python train.py --n_kv_head=12 --d_mlp=3072 --vocab_size=13729 --norm_place="pre" --doc_mask=false --steps=7851
MLP neurons of a small language model. Each row is named by its layer, matrix (up: input weights) and neuron, and shows model dimensions 624-751. Each number is 500 + 50 x the weight over its row's rms, rounded and kept within 0 to 999. Numbers have three digits each.
After each neuron's rows, "fires in" lists the words (lower case) most often at its 100 highest values on Wikipedia text that the model never trained on.

L2.up335:451557473507536522503347429460561444463493512556504491494519570444503476569459450406514554546415506440467516455440468516437557421492549452485429493470470609518534507441348531472561524446438572515627436475477463582474558509591561587536476415402460553496533468603452569597440436519522517477475481519504442539548538503520553457455504500557479440513523446492527535397544476518527508535484
fires in: "business", "career", "production", "industry", "technology", "design"

L2.up1397:486516434485525542592451557553525475517456556501449439498501566399479483517470524440581477420527516533426554478606549448418501518476570564626493583499458581523527462464478541505510526446467457533490517481415516489535506493455570477495443521557469618518497515550524486444476549524442576468575561382471463465478438563654442473562498462590487505435462513449544509445606467474536441471531
fires in: "in", "book", "books", "paper"

L2.up746:531513491530487530465507477573439378547359420469523474550485454492509565321568499547585459532527419574524475450465498509461586550490490433452457436514525547507566552419492442548559455507482509427509523509449472415488479441493470544499521519490517448545528511418434569566537435490528562502445431541578493472515544431399508557495564471388458467440407499509476526516495522569477546499589
fires in: "to", "would", "26", "ll", "set"

L2.up302:497464479405498488538530565545528594492601516539505495435491526483482485580458462478473517579471485565627461497524495471521526464513541553369602574504528516506469447502555462578600589534481412557530566444520464531456532493445469616509489460508569516466540510467428522494552450494572517526427463415480482524502503433563443522477566497531472537463561508538469521493517474508505568434491
fires in: "and"

L2.up1216:477474456489467583465454439525452418532443469527525483473445498588549549539492470451507584527468471532559434539492466480538480510429485470440492542576503480514532442445620486507515473544406532415552453402390471532535613506566471439489495430447415461388515494568481502470485533437489470485489509508590402483468584518434429528511573507487427473451520617513601482432556530477453528417540
fires in: "the", "within", "n", "below"

L2.up80:496548423460465539482484525526489489484475392567512480488402539465562515468517436457530483457506549550516551552490571511541483580487465578483510474508495531492501430389474464480444496480527540583513528432513504435522480552553476539538457467468502608411410472527436519560478491525436555471620652463579528511471575497530499410543564448435460487607565499500482501435538451474558415505486
fires in: "he", "work", "had"

L2.up18:532541373403534476484515523442392439422470522463554511553500453421475575473508483515569421552477414529476503546524482502557468415532567540457592463486467407464390467562575529445499478446505473528542519523507472499461505587460466576604475460528426465452478545493493377476552509466457460427586441389452496484501512486444526532492542595503424405477559421509467506573571458548584483502436
fires in: "of", "lady", "county", "associate", "lord", "steady"

L2.up2030:539486361454520513399504463540529404525366496499510529490438516424505455549441387505562568501579446523585540490508492529502607433548488499455601515586451542524516396517508392462610493520471522506465539458387516522584469497530497572568504541523463606435477518562457486560434422502469462518517472442510407554518534487430451535421501594452496384448576518533507509537483533508523569463512
fires in: "the", "on", "off", "air"

L2.up270:438455474426400447438470548478522518516554520507512468556531604539516514503516525504520503523456433498469538494526549483529485447482540606474518547480477546443523419457535443502577460587476542419484556567433384490424481547545502552545480473428460550402459454510529518505488528414544514522522500500452439506423483480498421486494439481468471504471481476488528465559477425478417526484573
fires in: "in", "and", "on"

L2.up631:487470544454410480514520447494458403532483493512546428530396551474610483452490518486500409430480449523451546485542497538403569468542469517589536508564448503569538537530445579582511391495456476461460547576508548562473524531498620472473521487563526358476548472494438512532555540483474569439553476502514450601581612440626430520459543552374458595494405490538474423488538509499479433493574
fires in: "league", "political", "politician", "party", "footballer"

L2.up800:595579425452559458487492501471508503436441526534577442474550455461589579475452508508560466563501507557567517562500481542436619435556504464508525552473531518472550451449491497643445502505480584515476549489457565507665511461515528458419453530460354535530472548525522622525484449520450460498412614467595508459527556543549410489519506536510524452535515558420495522432490558508468511488467
fires in: "space", "worked", "working", "works", "lived", "way"

L2.up1373:405483523548496573396562504505521453462425399490515476466452571493514478439510519410526500483578501511461555466481498450490497582529590468551396385486498478561591440511598539530531569525547515502548524481378457485450422464438427477642470454478511464518521501552400519575519452548496517496541516507507511525533543495442453515491506512564499498525437478547493520503494425485537512464482
fires in: "was", "been", "also", "is", "are", "stadium"